Weights of a small transformer language model: 6 heads of 32, vocabulary 8192.
MLP neurons of a small language model. Each row is named by its layer, matrix (gate and up: input weights; down: output weights) and neuron, and shows model dimensions 16-143. Each number is 200 + 20 x the weight over its row's rms, rounded and kept within 0 to 999. A neuron's up and down rows have the sign that makes its largest values positive.
Before each neuron's rows, "fires on" lists the tokens most often at its 100 highest values on Wikipedia text that the model never trained on; "fires before" lists the tokens most often just after its 100 highest values on Wikipedia text that the model never trained on.

fires on: ".\n\n", "==\n", " ==\n"
fires before: "==", "In", "M", "===", "-", "K"
L12.gate357,221,205,212,166,190,216,212,184,184,199,203,174,174,181,177,163,174,206,184,180,178,202,184,209,199,202,214,215,209,174,189,207,190,183,180,204,194,195,178,192,207,214,192,221,185,196,197,180,193,171,223,216,198,181,193,230,226,186,204,196,164,192,239,244,243,194,196,187,185,230,198,184,217,207,192,218,211,202,158,165,178,195,187,174,201,184,176,217,207,226,232,194,195,215,225,201,209,237,187,222,191,235,198,221,210,203,224,180,189,163,188,206,194,198,241,205,215,218,253,258,181,197,203,228,201,219,219,177
L12.up357,201,225,188,188,205,250,204,221,211,194,205,168,191,173,199,206,183,183,180,173,166,203,190,214,212,205,211,210,231,199,192,192,166,171,162,204,215,211,193,191,213,213,190,238,206,200,203,208,214,165,216,203,190,187,176,205,159,208,216,195,202,246,204,256,219,190,199,187,202,188,184,220,230,193,217,196,223,206,205,175,189,197,194,203,218,153,223,213,212,218,203,182,192,202,196,190,207,233,191,197,179,209,197,204,211,200,226,215,195,156,208,212,203,198,219,216,211,195,229,229,211,219,199,207,202,209,215,179
L12.down357,184,176,182,170,182,185,200,204,246,196,188,190,268,183,222,189,209,196,170,193,237,226,201,199,186,161,180,174,241,235,207,197,218,219,175,185,193,197,191,213,162,188,198,194,244,206,208,202,208,223,201,209,191,224,218,222,216,192,208,136,188,177,172,177,193,197,177,173,197,243,193,211,170,164,196,206,204,230,186,203,224,209,185,250,211,203,171,199,207,183,216,232,206,210,216,180,235,203,207,169,218,192,208,210,186,191,208,217,197,202,199,192,188,213,222,186,202,178,218,206,209,167,211,218,200,200,203,213

fires on: " |", ";", " B", "0"
fires before: " ", " −", " +", ".", " —"
L5.gate221,175,180,207,214,210,226,191,181,219,215,177,197,215,202,201,204,199,230,198,234,174,195,207,202,192,202,229,215,189,174,202,175,170,205,210,214,217,218,224,210,214,198,181,195,178,203,201,184,184,200,188,182,239,237,192,196,173,226,207,180,200,184,183,185,205,213,213,208,195,215,156,234,183,177,197,193,208,213,201,203,200,232,234,194,181,206,215,234,191,183,201,173,244,216,168,196,203,213,178,260,172,190,227,188,214,178,158,177,210,202,198,185,216,189,158,197,162,168,207,190,213,203,202,203,193,247,203,234
L5.up221,177,193,219,145,199,175,203,180,178,202,173,174,179,190,205,218,169,194,220,209,165,175,185,203,188,211,194,233,201,216,180,193,198,199,206,217,188,157,215,171,195,164,189,226,176,208,199,224,234,189,201,167,193,206,200,189,208,213,235,185,211,170,182,218,187,190,214,151,210,215,196,228,229,183,191,192,182,195,217,189,170,177,262,178,178,219,190,240,227,153,185,212,179,209,214,182,232,210,192,223,180,188,166,209,223,200,234,173,214,186,186,199,202,201,225,207,181,222,199,176,189,223,220,208,196,218,222,231
L5.down221,208,201,199,183,228,222,183,180,207,177,206,182,214,219,178,168,178,225,184,203,200,187,209,160,199,242,229,209,181,182,195,158,213,190,170,217,208,173,197,184,208,166,206,199,182,211,199,208,208,168,183,201,201,218,172,200,201,196,191,182,183,146,209,203,222,191,184,185,225,250,192,234,208,166,204,233,208,200,240,211,183,237,208,201,190,199,190,201,191,212,195,201,216,217,185,181,219,190,186,181,207,241,197,192,203,182,168,162,214,182,178,205,206,199,221,168,230,211,186,212,218,198,190,179,186,192,221,222

fires on: " is", " has", " been", " also", "He"
fires before: " a", " an", " been", " the", " also"
L7.gate358,193,189,192,183,242,200,176,203,205,225,191,205,212,216,159,204,173,212,211,178,192,231,160,182,222,192,240,195,197,203,156,209,202,200,223,153,211,215,201,167,195,178,180,188,185,203,216,229,154,168,171,189,194,208,199,184,200,184,188,202,176,191,202,208,208,198,186,203,193,174,209,227,203,218,208,188,194,217,187,194,201,199,212,245,199,217,232,190,212,239,192,193,182,223,225,234,192,186,200,177,231,206,209,214,225,181,204,156,201,202,192,224,203,197,206,187,236,229,217,188,194,209,192,196,194,190,235,152
L7.up358,181,217,195,198,194,185,219,205,217,176,186,241,233,196,215,207,223,182,183,201,178,198,187,175,198,216,184,209,200,216,202,215,166,261,205,195,156,178,232,221,160,209,191,214,199,190,202,192,224,208,204,207,197,200,201,184,256,222,211,178,212,175,183,213,202,173,205,198,185,197,232,201,178,226,206,191,210,191,208,190,235,174,222,199,207,187,207,155,203,207,207,208,201,164,223,212,179,207,223,181,172,202,190,129,166,213,199,203,250,206,191,228,198,213,194,219,190,226,207,203,244,196,189,195,204,196,223,234
L7.down358,197,199,207,236,186,178,209,190,206,201,218,177,195,179,181,204,180,235,239,210,187,189,190,153,228,190,221,162,213,218,191,214,230,183,208,163,215,206,187,206,189,176,177,222,183,192,209,229,218,190,211,199,200,204,187,176,202,251,182,184,182,228,183,196,206,183,203,241,162,203,217,178,215,228,197,173,238,197,226,194,224,199,182,208,199,200,204,186,223,223,223,196,187,191,179,176,157,171,220,227,186,212,181,240,216,204,169,208,235,184,181,195,183,192,160,176,228,161,197,200,204,196,191,190,196,217,225,180

fires on: ".\n\n", "1", "CE", ".\"\n\n"
fires before: "==", "In", "===", "On", "AN"
L8.gate223,189,176,230,202,167,155,218,200,208,196,214,220,190,173,219,231,204,197,176,219,202,190,195,211,225,214,204,218,212,189,213,207,219,173,185,222,181,207,220,194,205,200,193,159,168,207,211,231,248,160,214,182,203,190,216,203,191,162,247,200,196,200,208,247,183,193,182,186,213,211,202,192,217,202,214,214,162,215,209,187,204,174,156,203,201,222,208,238,198,207,216,234,162,211,198,185,171,198,208,187,214,203,229,188,169,175,190,203,220,194,212,173,259,206,172,201,243,203,201,177,197,208,160,209,181,157,198,198
L8.up223,198,185,216,206,166,227,181,217,190,199,225,164,251,180,203,198,189,197,186,186,208,210,211,172,209,169,209,214,229,219,208,228,184,196,202,194,209,201,200,212,192,216,212,190,199,201,188,153,227,175,208,191,207,197,220,183,200,190,253,197,211,213,227,218,220,195,181,198,182,206,232,210,236,199,218,221,201,232,232,183,210,183,186,196,199,202,205,176,243,227,205,195,196,219,234,232,200,221,184,179,190,180,207,197,208,188,166,222,189,224,197,210,237,170,231,211,199,228,221,209,233,205,189,247,220,175,200,218
L8.down223,182,223,203,181,180,171,239,194,186,195,226,184,195,203,228,192,211,225,187,199,204,187,197,225,223,181,182,233,186,204,187,200,201,191,205,176,220,190,180,191,235,220,213,208,211,196,203,193,191,192,233,231,210,193,205,244,184,221,178,191,167,202,213,205,222,194,175,191,220,185,181,227,230,156,189,207,220,175,230,182,205,186,173,202,194,226,212,199,244,218,215,203,216,205,202,169,211,200,185,208,148,222,229,193,224,194,223,191,189,194,204,226,185,190,199,198,224,196,231,210,168,202,186,184,172,193,201,194

fires on: "\n", ")\n", "\n\n", ".\n"
fires before: "-", "===", " ", "2", "|", "=="
L5.gate134,207,174,205,179,182,205,201,195,207,179,205,198,208,172,186,193,239,193,194,179,197,214,171,201,224,199,217,174,202,222,209,210,199,193,189,236,231,217,226,173,185,221,207,197,195,190,212,217,223,210,195,164,204,205,189,196,190,207,227,158,214,203,223,193,186,213,168,211,203,174,226,230,154,161,180,215,170,213,191,187,145,205,202,224,203,213,208,217,188,216,184,213,185,208,234,185,174,217,196,227,205,200,196,198,208,222,203,224,191,218,215,227,194,215,229,182,226,172,194,215,205,199,216,261,218,217,188,227
L5.up134,187,192,176,179,185,229,216,218,179,186,202,232,211,169,225,223,209,204,203,231,165,206,172,187,200,164,212,169,202,161,199,181,213,207,203,178,228,194,166,180,180,210,178,182,187,192,200,218,222,219,184,179,218,212,197,211,216,172,191,166,196,214,192,249,185,203,188,219,211,164,211,215,182,165,195,197,198,197,225,202,125,202,192,223,194,170,228,254,196,195,220,191,182,209,198,215,175,196,204,193,224,186,204,215,209,213,212,203,187,240,206,206,210,210,204,194,217,180,213,195,160,208,213,199,194,223,223,234
L5.down134,168,216,211,213,180,187,201,211,230,201,211,192,199,199,211,208,199,193,201,240,178,216,202,170,218,171,218,199,232,195,225,224,235,168,176,225,220,210,192,200,231,217,190,190,197,197,253,189,231,195,204,188,222,212,220,221,204,194,192,197,167,190,189,196,252,221,166,204,220,200,177,202,210,188,193,235,204,183,209,198,180,178,166,204,198,225,198,211,183,193,245,217,174,193,194,198,162,172,211,198,218,194,190,189,198,208,222,215,197,237,215,215,201,199,217,166,217,205,186,192,190,195,231,167,178,230,190,171

fires on: " "
fires before: " |\n", " |", " |\n\n", "2"
L6.gate90,187,213,171,196,196,209,159,207,186,182,208,172,202,186,220,210,229,247,224,183,211,200,210,195,200,225,178,221,195,227,197,195,185,209,194,236,197,201,206,200,179,194,199,180,220,193,166,183,159,236,175,227,187,231,211,223,190,246,205,185,174,212,200,232,188,170,197,229,209,237,172,225,157,182,197,187,178,232,180,177,211,208,150,218,187,157,192,193,151,199,210,175,175,243,194,181,224,193,185,203,234,168,181,186,203,210,209,215,242,176,188,171,211,171,222,213,185,197,187,170,206,219,209,230,231,185,178,215
L6.up90,190,207,199,192,176,180,170,215,206,209,218,189,228,141,208,183,176,228,206,202,214,192,192,215,196,243,170,186,221,179,225,196,185,212,190,222,189,211,217,177,213,182,205,166,189,181,181,202,176,170,208,219,223,231,221,242,179,209,203,214,159,208,180,240,189,199,223,203,193,199,187,238,168,175,219,203,159,188,192,198,203,188,193,206,158,203,211,207,157,204,187,179,185,239,185,235,204,180,191,182,223,169,199,193,213,213,215,219,199,198,212,201,210,156,216,215,193,202,170,179,192,180,184,222,233,196,156,220
L6.down90,203,167,191,189,202,168,224,167,169,204,226,184,191,179,221,217,170,206,195,202,189,172,199,210,197,207,212,171,209,170,211,198,188,204,191,184,190,197,219,198,191,220,232,191,171,219,154,205,117,152,209,189,192,216,200,218,181,178,210,214,204,185,195,216,212,224,158,225,197,180,222,224,203,190,194,232,225,245,202,206,208,196,236,249,194,179,187,187,176,204,219,210,205,218,186,231,224,223,171,206,236,227,179,183,207,198,201,218,208,189,182,201,198,187,205,189,222,227,178,202,214,203,212,201,214,235,180,215

fires on: "0"
fires before: "1", "2", "0"
L5.gate333,173,186,192,200,239,196,151,174,170,187,214,177,224,218,191,213,211,197,201,207,168,210,199,196,236,198,204,221,200,231,253,213,173,208,208,194,211,198,216,223,214,223,197,186,176,186,218,229,200,176,213,181,212,230,190,199,200,182,198,165,193,197,207,242,189,189,199,219,170,204,231,217,222,235,227,210,230,196,189,225,218,191,193,177,202,212,197,193,187,169,204,190,160,191,204,193,208,242,218,153,217,238,242,178,209,184,232,190,221,220,184,199,187,161,211,187,229,176,191,185,202,201,211,203,165,192,188,187
L5.up333,235,207,198,193,203,177,201,195,196,211,194,155,235,215,242,176,177,205,172,200,238,185,220,154,172,210,168,198,185,193,171,213,226,193,190,189,191,189,181,189,184,159,179,210,213,198,223,192,186,208,213,152,171,161,199,192,219,229,174,221,235,213,165,219,215,205,175,166,207,220,185,227,204,185,226,177,199,205,177,214,230,182,210,180,191,202,216,190,200,206,200,213,221,175,223,219,192,211,221,185,188,221,213,241,217,195,219,213,195,162,208,214,223,174,199,203,188,208,185,151,198,221,216,188,195,177,228,167
L5.down333,200,206,198,201,212,205,168,174,224,228,185,166,148,203,192,171,160,240,202,194,217,204,197,198,216,211,171,190,202,206,226,180,185,242,205,178,225,193,216,194,168,197,152,226,176,213,213,228,197,190,224,232,208,224,237,199,195,200,202,192,182,191,196,185,192,233,206,265,184,160,213,183,213,172,209,203,229,216,201,193,218,186,201,223,221,186,184,216,192,221,228,206,204,214,189,170,179,222,194,203,208,218,197,213,171,217,193,198,194,186,208,232,171,180,212,213,219,209,179,170,195,202,191,231,219,217,152,219

fires on: " "
fires before: "1", "2"
L9.gate241,181,183,218,196,195,182,194,188,187,216,174,183,210,161,242,190,205,245,212,185,254,213,178,205,191,236,199,186,236,208,192,216,179,205,205,229,225,194,201,196,201,182,213,194,226,181,214,200,164,147,208,228,205,223,198,229,203,198,215,217,212,212,180,223,219,233,226,202,221,206,181,231,220,206,186,182,204,239,193,195,202,197,206,227,178,187,198,160,163,230,190,190,183,233,218,225,203,219,206,207,194,190,173,205,184,185,214,185,215,164,196,169,181,205,192,201,219,226,194,205,205,220,215,220,211,202,207,204
L9.up241,195,199,224,209,190,188,171,177,196,238,195,173,210,174,234,184,189,211,178,203,204,268,201,192,176,210,195,213,214,198,152,208,191,212,211,234,207,235,206,216,179,170,218,200,226,163,166,193,184,190,201,230,209,223,180,239,168,230,205,188,218,201,212,201,206,198,203,227,183,214,194,217,160,211,208,191,232,196,200,216,205,224,213,211,156,183,197,186,160,194,188,183,190,232,222,205,162,204,191,186,209,193,180,203,183,177,209,185,216,193,176,168,216,198,199,192,222,205,181,245,201,196,219,212,245,235,188,214
L9.down241,219,190,193,210,157,205,227,208,194,210,209,207,211,159,190,201,192,221,188,209,197,179,174,203,201,217,198,202,205,214,183,211,194,199,223,215,204,185,196,216,195,261,182,201,174,205,185,193,156,176,214,200,173,220,170,181,205,193,223,183,212,157,224,192,213,229,153,253,211,202,206,214,231,186,208,201,198,226,193,200,232,197,188,227,194,180,224,222,196,254,197,196,188,188,191,219,215,197,195,197,174,184,165,183,211,180,170,216,229,202,189,210,190,221,174,172,193,247,207,200,189,191,223,205,206,194,193,222

fires on: " /", " m", " km", " mi", " south"
fires before: " (", ")\n", ")", "|"
L13.gate205,218,189,257,228,244,211,185,181,199,223,204,194,206,219,201,218,181,181,210,227,194,211,208,216,212,191,191,193,193,203,188,252,216,181,214,198,197,159,239,204,220,186,221,211,182,191,192,236,191,198,214,216,204,221,241,202,220,246,185,194,177,179,182,189,215,203,193,194,207,222,213,218,247,223,178,193,190,222,201,197,176,215,190,203,203,192,191,250,209,188,205,192,215,207,192,247,199,212,185,192,172,187,196,210,209,185,180,173,210,190,180,217,168,172,199,208,194,182,223,222,179,192,173,192,205,182,157,163
L13.up205,235,175,218,215,218,165,212,205,176,219,211,201,197,226,204,206,175,201,177,197,232,210,202,234,216,224,194,190,185,198,162,230,205,191,198,204,192,167,243,181,211,178,199,200,189,203,207,214,207,196,216,195,202,220,225,215,213,228,187,224,169,194,209,218,208,191,211,190,200,206,227,188,259,200,189,197,199,204,180,207,209,176,199,191,210,195,206,241,206,208,209,197,219,175,222,235,212,201,192,198,165,153,201,211,185,187,201,185,212,192,142,196,205,174,204,239,201,197,225,219,213,195,168,211,216,212,161,169
L13.down205,181,193,185,227,191,209,242,197,174,229,189,191,163,200,207,179,224,190,219,200,222,183,191,173,207,180,209,202,211,216,195,204,186,189,214,215,180,197,195,217,216,180,228,160,221,197,229,222,195,204,163,201,206,216,199,177,204,207,214,170,210,213,212,188,205,200,171,212,187,191,196,229,162,184,206,217,210,196,185,190,244,196,186,181,210,251,208,176,214,210,210,206,201,154,189,199,215,192,219,216,177,201,190,179,186,192,214,203,173,211,203,177,203,199,191,192,232,178,217,197,191,204,172,199,149,222,202,215

fires on: " (", ".\n", "\n"
fires before: "2", "1", "-", " "
L6.gate32,169,175,208,184,183,220,195,194,181,189,232,217,193,198,212,227,202,210,224,215,191,216,170,187,190,210,189,172,205,204,194,172,163,186,197,219,179,220,203,188,194,200,174,193,206,209,205,214,191,185,210,165,200,191,222,212,172,187,147,201,193,234,180,183,207,203,191,229,247,184,236,189,196,203,187,198,183,219,208,229,182,210,219,202,175,204,230,205,204,212,218,221,170,173,228,217,192,175,188,189,238,197,223,197,234,177,209,223,227,175,207,240,229,175,197,237,237,183,189,198,213,192,207,191,193,194,227,214
L6.up32,185,203,161,206,200,203,191,159,207,220,202,205,206,218,182,153,189,212,186,207,205,191,208,158,189,192,208,189,215,216,191,238,186,193,197,180,181,215,190,220,227,186,203,218,190,180,171,188,198,195,199,181,210,197,189,219,195,210,181,189,176,201,217,202,213,192,170,237,187,172,195,179,194,199,171,152,235,194,154,197,210,211,218,198,173,186,169,234,238,170,178,176,212,191,239,194,180,203,227,209,178,191,199,231,184,234,217,192,173,218,189,152,217,205,183,210,182,186,187,209,182,178,196,189,221,170,194,206
L6.down32,189,210,185,183,193,189,174,200,233,208,213,189,205,191,180,225,219,229,190,242,209,215,229,204,209,196,202,173,229,174,227,211,206,180,182,188,210,172,200,205,173,201,191,159,175,220,226,175,192,219,194,191,198,203,205,181,214,210,201,237,186,178,205,191,198,195,158,233,195,237,211,219,195,169,199,181,194,186,169,191,217,229,166,190,203,215,214,186,194,183,200,208,232,215,227,199,177,196,193,172,209,180,205,215,188,234,209,182,229,228,209,188,217,201,242,181,196,225,180,188,220,230,206,190,198,193,164,210

fires on: " "
fires before: " |\n", "1", "2", " |\n\n"
L9.gate38,164,211,183,215,196,183,164,183,216,192,185,203,226,189,238,237,207,207,193,148,212,194,204,181,201,190,180,207,213,203,202,169,202,215,200,235,185,220,166,202,200,191,207,182,213,195,202,195,180,199,204,217,255,230,176,217,206,184,218,175,165,191,174,242,184,224,226,228,196,205,218,181,178,223,196,182,185,225,195,178,204,191,169,200,206,188,210,206,197,196,208,187,202,231,217,214,197,197,179,215,241,193,204,188,221,155,177,193,184,186,206,218,188,158,203,192,211,222,191,209,198,201,179,211,199,219,172,220
L9.up38,179,230,172,186,202,176,205,206,169,227,192,206,229,195,232,203,204,253,190,204,208,197,195,175,189,207,191,191,219,203,201,208,207,213,198,192,173,241,185,207,193,214,195,183,215,174,173,200,182,177,201,183,208,231,222,204,194,240,200,205,173,212,196,203,167,216,207,245,233,227,185,205,201,149,191,165,185,185,157,138,189,220,200,216,170,201,215,184,227,208,221,220,206,190,190,192,214,206,204,181,193,203,225,210,197,186,246,195,173,159,194,193,184,189,177,190,189,175,165,200,201,182,216,164,181,176,211,186
L9.down38,217,197,155,213,184,165,202,212,192,232,208,183,186,153,185,180,205,227,182,236,191,184,186,222,210,229,210,212,185,185,194,209,203,196,218,213,207,187,214,157,226,190,186,223,168,187,181,187,175,218,224,197,196,201,216,202,183,185,194,193,209,188,174,194,174,201,181,225,187,204,213,199,178,185,184,181,239,204,184,216,188,182,205,228,212,210,212,247,206,224,174,195,175,191,222,209,176,233,193,221,198,194,169,214,198,204,196,215,201,231,195,175,204,221,221,258,165,213,211,181,171,223,168,214,221,187,185,208

fires on: " /", " mi", " m", "/s", "°N", " km"
fires before: " (", ")", " ", ")\n"
L9.gate218,184,207,201,206,175,186,181,181,198,214,233,196,218,202,242,237,226,177,191,225,183,204,165,198,219,177,186,192,196,200,178,239,194,204,157,208,197,185,238,207,209,177,212,188,197,188,170,220,196,215,212,224,212,208,228,161,209,195,220,201,219,170,172,200,187,203,202,226,176,245,184,221,203,219,203,204,202,174,179,223,202,202,210,192,204,194,162,206,218,180,229,140,205,182,207,192,258,204,168,179,199,176,148,201,212,200,198,219,179,200,194,215,171,198,206,179,177,205,205,213,232,190,207,198,195,182,148,185
L9.up218,193,195,181,193,221,168,199,190,191,198,229,186,196,210,206,233,190,190,195,214,186,194,193,229,228,204,168,203,201,170,226,189,240,183,173,197,192,187,215,200,191,174,188,206,212,181,215,208,180,203,211,196,204,204,229,154,190,184,210,203,224,138,160,228,203,199,202,213,219,233,143,181,215,209,221,192,183,212,188,200,181,208,178,170,211,196,194,212,198,212,235,199,221,189,213,192,236,231,160,215,156,182,175,205,212,212,186,199,180,174,198,221,178,235,194,214,196,187,205,216,211,197,202,185,183,194,164,194
L9.down218,199,180,211,195,195,225,204,202,160,237,255,222,222,200,208,173,203,200,215,178,199,194,235,208,239,213,185,216,184,222,206,238,208,219,191,211,194,259,203,185,199,185,194,195,212,195,216,209,201,191,194,221,192,167,188,189,178,189,205,202,184,231,180,196,235,191,201,201,239,238,177,212,170,194,216,185,181,232,171,212,209,154,237,206,225,221,213,199,183,199,168,198,207,204,218,187,207,163,212,217,171,179,177,224,204,202,197,182,219,218,188,235,176,196,235,200,210,200,190,238,225,200,215,190,217,226,204,218

fires on: ".\n", ".", "===\n", " ===\n", ".\n\n"
fires before: "-", " ", "The", "In"
L2.gate127,191,231,230,185,218,214,203,170,167,250,193,202,204,216,164,211,224,198,198,215,196,203,156,229,212,223,217,174,205,215,196,173,178,242,198,235,211,207,194,175,203,200,217,203,229,251,172,192,215,216,193,202,215,182,208,206,204,191,187,161,162,182,211,198,223,201,186,212,211,215,187,184,223,164,196,194,211,192,223,186,193,203,187,196,223,205,226,172,181,182,227,231,187,205,171,194,221,208,193,211,188,207,166,198,210,194,204,236,236,177,218,218,198,173,245,198,171,172,203,201,189,208,208,205,205,202,185,263
L2.up127,187,218,188,201,209,196,222,174,220,178,203,179,165,203,177,164,214,207,180,176,200,214,156,191,200,162,198,183,195,211,195,213,224,173,221,173,187,203,182,214,214,217,221,163,215,198,182,153,195,238,196,233,232,190,177,186,171,202,187,197,204,207,191,227,196,222,168,167,179,184,185,207,211,155,206,187,212,201,216,210,180,207,138,181,214,225,191,171,168,221,234,221,215,198,193,203,186,210,198,222,203,191,176,199,204,223,202,207,204,178,236,176,205,201,183,180,197,223,179,181,199,220,195,200,197,203,273,222
L2.down127,173,205,184,208,177,194,158,169,179,183,202,222,224,222,163,233,169,194,245,181,179,232,184,210,223,190,189,202,204,196,253,202,182,167,221,181,227,192,228,206,186,209,209,202,185,179,201,163,196,197,200,200,191,220,191,209,231,211,216,173,206,211,184,212,227,205,151,215,208,192,203,234,203,214,231,210,204,204,181,225,206,193,189,207,208,228,192,195,213,221,220,196,217,208,174,165,208,223,180,176,178,182,206,196,190,223,224,183,186,183,186,204,236,181,208,206,249,224,199,216,201,185,200,203,205,236,180,194

fires on: " is", " was", " not", " a", " =\n\n", " an"
fires before: " a", " an", " the", " American"
L7.gate49,218,214,154,197,212,237,172,216,200,199,179,218,191,193,188,213,197,208,202,202,162,234,198,181,184,186,173,202,219,238,176,211,195,195,199,202,185,223,160,177,171,200,210,242,218,174,249,199,213,207,186,234,220,227,183,177,227,211,168,187,200,210,201,178,194,171,202,226,197,188,175,179,207,227,197,219,228,231,205,181,225,175,234,207,212,219,204,186,184,187,205,171,225,204,220,167,183,188,248,228,188,163,198,197,197,211,208,215,196,237,193,178,185,224,217,169,180,181,220,238,181,203,208,207,223,216,178,167
L7.up49,205,232,220,249,205,205,190,176,198,191,196,172,203,190,212,220,196,198,212,189,164,181,213,214,250,215,205,199,198,180,199,191,207,228,158,168,199,170,202,194,176,177,220,199,163,214,214,177,204,206,180,215,220,190,196,218,192,207,200,187,225,181,180,212,187,217,191,208,171,205,227,254,206,197,219,187,187,191,196,199,203,183,204,222,182,217,206,213,213,200,228,201,178,190,198,234,187,202,193,181,163,249,225,175,180,198,230,203,239,210,230,210,181,173,189,180,216,209,190,192,247,184,191,211,188,192,219,216
L7.down49,181,201,214,191,234,205,185,179,153,169,207,197,182,226,209,197,227,209,187,200,193,176,226,191,181,218,175,200,204,216,218,196,159,209,225,200,196,206,214,203,214,197,183,216,183,234,212,211,178,169,159,177,231,200,178,183,170,200,168,225,193,220,211,229,183,159,205,186,197,176,231,184,207,215,201,190,234,239,173,198,215,209,232,194,163,188,237,193,247,208,200,180,207,183,238,220,193,177,174,224,193,199,207,202,236,214,178,174,204,181,186,233,227,214,207,220,225,186,250,177,177,200,179,201,215,219,195,180

fires on: " "
fires before: "1", "2", "3", "0"
L5.gate256,190,222,200,187,166,152,193,212,162,205,188,156,207,162,214,185,173,237,231,196,196,206,232,185,199,247,180,196,238,199,187,179,179,199,206,197,218,164,179,206,194,188,204,183,188,205,212,208,175,198,210,190,231,209,202,206,181,240,199,192,179,194,188,191,178,205,219,223,189,225,198,192,207,227,166,201,187,194,154,174,204,212,194,212,211,207,179,196,188,190,224,174,198,219,173,241,225,216,195,199,234,163,193,189,206,171,210,208,174,198,171,190,216,161,212,209,164,218,174,181,184,204,174,222,190,210,177,171
L5.up256,169,225,194,169,177,179,149,169,226,177,213,207,209,166,227,203,191,224,194,204,196,227,213,197,215,262,172,204,204,203,207,193,182,181,197,178,198,187,197,207,193,177,207,194,213,176,163,213,195,163,188,246,219,195,218,223,197,225,201,191,190,205,206,175,190,177,197,228,177,258,171,227,179,189,172,176,216,222,182,170,206,207,182,210,189,166,213,211,199,214,188,176,199,228,176,191,226,203,197,215,239,191,208,206,216,177,221,232,175,185,183,214,195,188,214,213,202,205,180,197,197,222,237,186,215,223,240,198
L5.down256,194,175,214,195,198,199,184,208,208,176,195,205,198,186,197,196,212,224,202,218,184,188,190,218,172,232,201,205,198,197,212,198,194,210,193,204,176,186,180,214,201,219,233,182,228,197,195,217,187,180,203,238,230,239,204,203,222,227,178,192,216,173,187,220,206,207,163,248,226,199,190,190,180,207,204,218,207,210,198,184,190,208,211,190,169,206,233,185,159,247,197,166,221,202,183,229,238,199,200,193,203,217,166,167,187,185,177,195,200,191,240,227,179,185,223,193,246,215,187,181,216,204,217,195,223,164,207,194

fires on: " |"
fires before: " ", " +", " —", " USA", " No", " –"
L9.gate112,152,201,208,183,171,207,167,194,210,203,185,188,184,207,199,189,213,208,164,216,199,190,180,183,199,203,217,237,223,211,220,194,172,235,186,213,245,193,225,168,181,190,204,203,181,227,228,234,228,171,203,171,208,212,211,210,172,221,186,214,188,161,220,236,221,182,232,189,199,200,184,236,205,238,197,212,185,210,172,217,188,192,180,164,219,217,228,197,176,183,161,196,221,203,204,192,214,180,211,198,220,209,212,236,228,225,193,232,217,199,220,208,214,203,196,214,178,188,191,162,247,185,215,221,177,214,199,160
L9.up112,169,173,204,167,224,192,177,180,203,191,172,212,202,210,193,184,213,241,201,212,190,197,200,174,177,188,196,218,217,201,179,183,192,208,199,187,204,211,198,204,181,191,236,187,177,192,233,219,223,197,213,185,231,215,188,199,155,179,207,193,194,195,199,223,228,183,182,238,195,175,213,230,180,214,196,216,197,210,181,198,178,224,194,190,176,206,181,199,200,146,188,225,191,181,184,203,188,167,181,202,179,180,205,227,199,209,190,244,185,212,217,211,251,205,174,213,202,189,191,174,214,195,219,198,202,242,160,199
L9.down112,186,190,202,208,240,200,203,209,173,205,216,228,202,178,199,211,185,220,214,229,198,191,208,222,192,201,175,198,211,219,230,184,204,198,203,183,209,242,195,225,195,195,205,184,196,200,217,201,195,217,178,194,205,209,139,175,215,203,215,183,198,168,203,179,234,191,173,189,217,191,197,213,186,164,202,207,208,216,206,219,210,218,233,213,218,265,182,204,184,171,150,195,206,189,208,202,231,197,165,187,181,240,228,167,203,154,206,202,218,213,187,212,203,163,208,222,168,212,212,252,243,231,233,180,178,211,204,228